Weights of a small GPT-style language model, trained from scratch on English Wikipedia.
Training: a variant of Muon for these matrices, 442M tokens, 3375 steps.
MLP neurons of a small language model. Each row is named by its layer, matrix (up: input weights) and neuron, and shows model dimensions 0-191. Each number is 128 + 32 x the weight over its row's rms, rounded and kept within 0 to 255. Numbers have three digits each.
After each neuron's rows, "fires in" lists the words (lower case) most often at its 100 highest values on Wikipedia text that the model never trained on.

L8.up140:126083170130117111202135109116143186108148140126067146072191096154064114106175093107153196184115095133132136114139104118123202166125130099119073135125130084152121127182075182122073101149090151108178096105182109096133135153149158106149121125119153197151172148166144073119031099201113109138097105165125191158138139154096104133183184154139135119136146125171131139152116099072115144184131114184103142159118111136109138136129119068086115128129169162160059117094109146137107108120114075143161114104101124155131168120098113170143135068123092078064105154102144120085124157130126121146
fires in: "road", "railroad", "route", "room", "royal"

L2.up305:146146120175191145102151079133107112077143134149089071139103130116091171133134118170122159130111128129095166125200132104130112122105175079070127163122143125111170094092163106161133122123162131110091065066143129044152141165111160094169180101139145104053147100061126117102142107119110057133148128144198127191124132112099104158183119138127137127130135113132126141183229168102079138152156144195133119115174120128105150104113069147123109094175131057114112071133181111131163138146102134163130179105118106103134117114137092161118105138142052132169135170091136144193174086139112165100
fires in: "not", "only", "however", "contest"

L2.up332:152062090151118162170132124193127162140150135129101119065160100110172130168074145193076138127168130112107106146148176144160074122129120134167134106128110086135103188089140158070182157140164146135126083102088111083104095081093148121149184137064148151181146101141161083158122062130131111135160107130212121168092109134127133133137185127174104124142115072117088091141183125165134150149161175176130140162130127119150120144120117067127147099125099097131113220129115127131145183091091122078176089117137091107088089131166123167126108213142114107073098081118178139152124176103118117160
fires in: "regional", "people", "system", "programs", "region", "systems"

L2.up210:185146127129082142157166146130158055141160090133212162127122119127177119123139158144113158119138126163078089156089137114180134121115127190144138126097123114145108117149111102113110079114109130134145117169129111108187138118088093152204102179160159136145131217123113082128154167085142127144166158174142118133136160078156142146135103171086109210100055134086139098091145119120114058066131165152114142131119126139169110146113203143105091132131142143157107057122124121091084186114141075163131118107102107151120052137171146193098172105130121111110149109086112124117053176162056098134
fires in: "1987", "1984", "1985", "1995", "1964", "1965"

L4.up691:136142125081149154130134139111133067182166142085129143050102092122119130123092114085100092151128167138116178086172135138123132038102172149134090102122194128159107210192114145128138092129079196145177181170165097088162092144111105151122124144151118099070160125097137110119110125123154165160070142206098126131088085131100161139077104136105126139087123097152105098224105118156103068149130124164152113130129120138117171136181170118129142113131101102135180156120133157139108101115146126183126125130126151161099162080108113201150060168112159083080094149156082169130155181151121120125
fires in: "suzuki", "we", "black", "azerbaijani", "plastic", "platform"

L8.up309:085130119123127162152136109167110148124115125132160078104122218139145117089081108120123185133129195158130155118098103046121123095112169131160107157144107144065116113106110150137129075154076145132182145168172143158133055120100086123131106137180181029151156098138146146147113124153134124131129124084152140104146135118147138129161212138080113100108131162070151090122196162122152137121100101152160085136093135165101156179166167094082096151139084139070149111171133115157124168139093083042147157116124188119126149122160163096125144195054154199135092135158127097096135133138117094118
fires in: "there", "this", "early", "previous", "later", "other"

L2.up433:141089120155112153131146102186074202129066100083150140119082118104106125148133087105113086095098129080151114145144193128119146119147132109104081093112146073104120120116158142091116097115093064137172163125128115144145183071185114090136189126162111125175110200063133206093147109106152157157118088161159114113132172074194135114127128107142144104035094135103152128159138158154177137097134134176137124163088092128114120140153117121139083115159085159095117083179137126168129156138150176118112072147120101152106132084102026187123185133157157140121156121144143147124060161102108130113
fires in: "film", "they", "album", "have", "animal", "account"

L2.up217:105119144138213148065099101131153165140143156131130089153127207113140149060139103117125136184129111151127175137077158118137100059126161102123184173097138138098157166164169164094207110132117142117128099175100106142132115197104154121149135140158137122087114146115194114157124114140055132141179065136095134097096151099122126110122054153100079145110108058103100137129124121103176171120161129145145162162072090145091121143138139079114168049153131108120095087107115088145130091104160172079141077130162122107133205110173050108128170131156098151164123132149145136118149125096122193121
fires in: "they", "since", "competition"

L2.up35:104134113106213096180101138137112199134136052173123103026123110144136089142131143182191162078126121116138140124094177095120116145148073104117137066102131122132126152132104087146104129198100060128162094122085161101067176092099159112092124133148071135088182140118137102103113156116158192107153097111124131113109090140125169131135172123095118112121074091149154157188119174154095069145179137080147130140180168098097135165138112111166145127129096147145122159147125160145196113083145128136106136170100078103140107156146118104086124108098126128151195146039125180152129121159157114135
fires in: "road", "railroad", "spread", "meaning", "means", "instead"

L3.up7:130149144113125116194102081136085166114136121132093130192080129167146150139055116159132114159203128136161135133105098129177155145078114122098125062146146103113145114121078138111116123149124088132182104139124134097132091088088078079118090178084050138094093123107142176123219220095121133153103104182104141130139149104074170110149118118107119093088155101108159121176135108121188160108127127114113167120113106133140166097078172147127141090149164116076156174150132157179128148115185165039107092123137109128104116129074158151093147083155131087060156164111110114146168160098178142159
fires in: "between", "from", "that", "of", "contemporary"

L3.up431:110154132075149143118136097118118133110090152154133142143151115144115171125164139100167135109134077115090191112095150176142123144136174152111124100131127136101100119162079098205138142107093181128134059137158151142071149150085118121184100090104105124157070074162082076143143095161098128141189115102161126128218123128123103164097111151062093133133113179114118093142109187166126155142107085149154145079162125107158139100083128173139162157093221086122094132138130131113107178224061148153097122122063071113151125172123111146079147143112100118125204147105103108090129140143178103080
fires in: "known", "ref", "compete", "same"

L2.up44:127120120116131094154072119075138185057095156130108162130158183131149138176091166116146082132113110137141135144082120158145151103156150154181123203089173094078101143087095151148140141139149059147136133110169123119134113144117117116102121101100109161164144122118093196156169129165053085139199150077119110170126162127166086099139209089137137107124122172109101058109144113117158071084101115081138095116099120154071138133167181117196134145177142145095137122155081141151110114085139153147163166134158158060069153126188145093076120160099150093127124123195161117159152088135148089134
fires in: "such", "common", "others", "other", "documents"

L2.up206:087124117098102147175072136126139127128053135118173118147168087090135190143089174189110135151116090149103134139098104080160086152113144148153136102066167174188137152093143127128178129103131151202174122129164119115150114175062136127155118142130126101134095133141091120151125148130081176145165112138112162114102172132181171113107027168059063082181162135077175109124125104163125155138133088088125120149156101144063115150150137070115127144180155141132103153141100138145092112119217094146159046120127126126110150128132109123114086108110128193129117115106045115174120158129128161108
fires in: "it", "this", "making", "section", "its"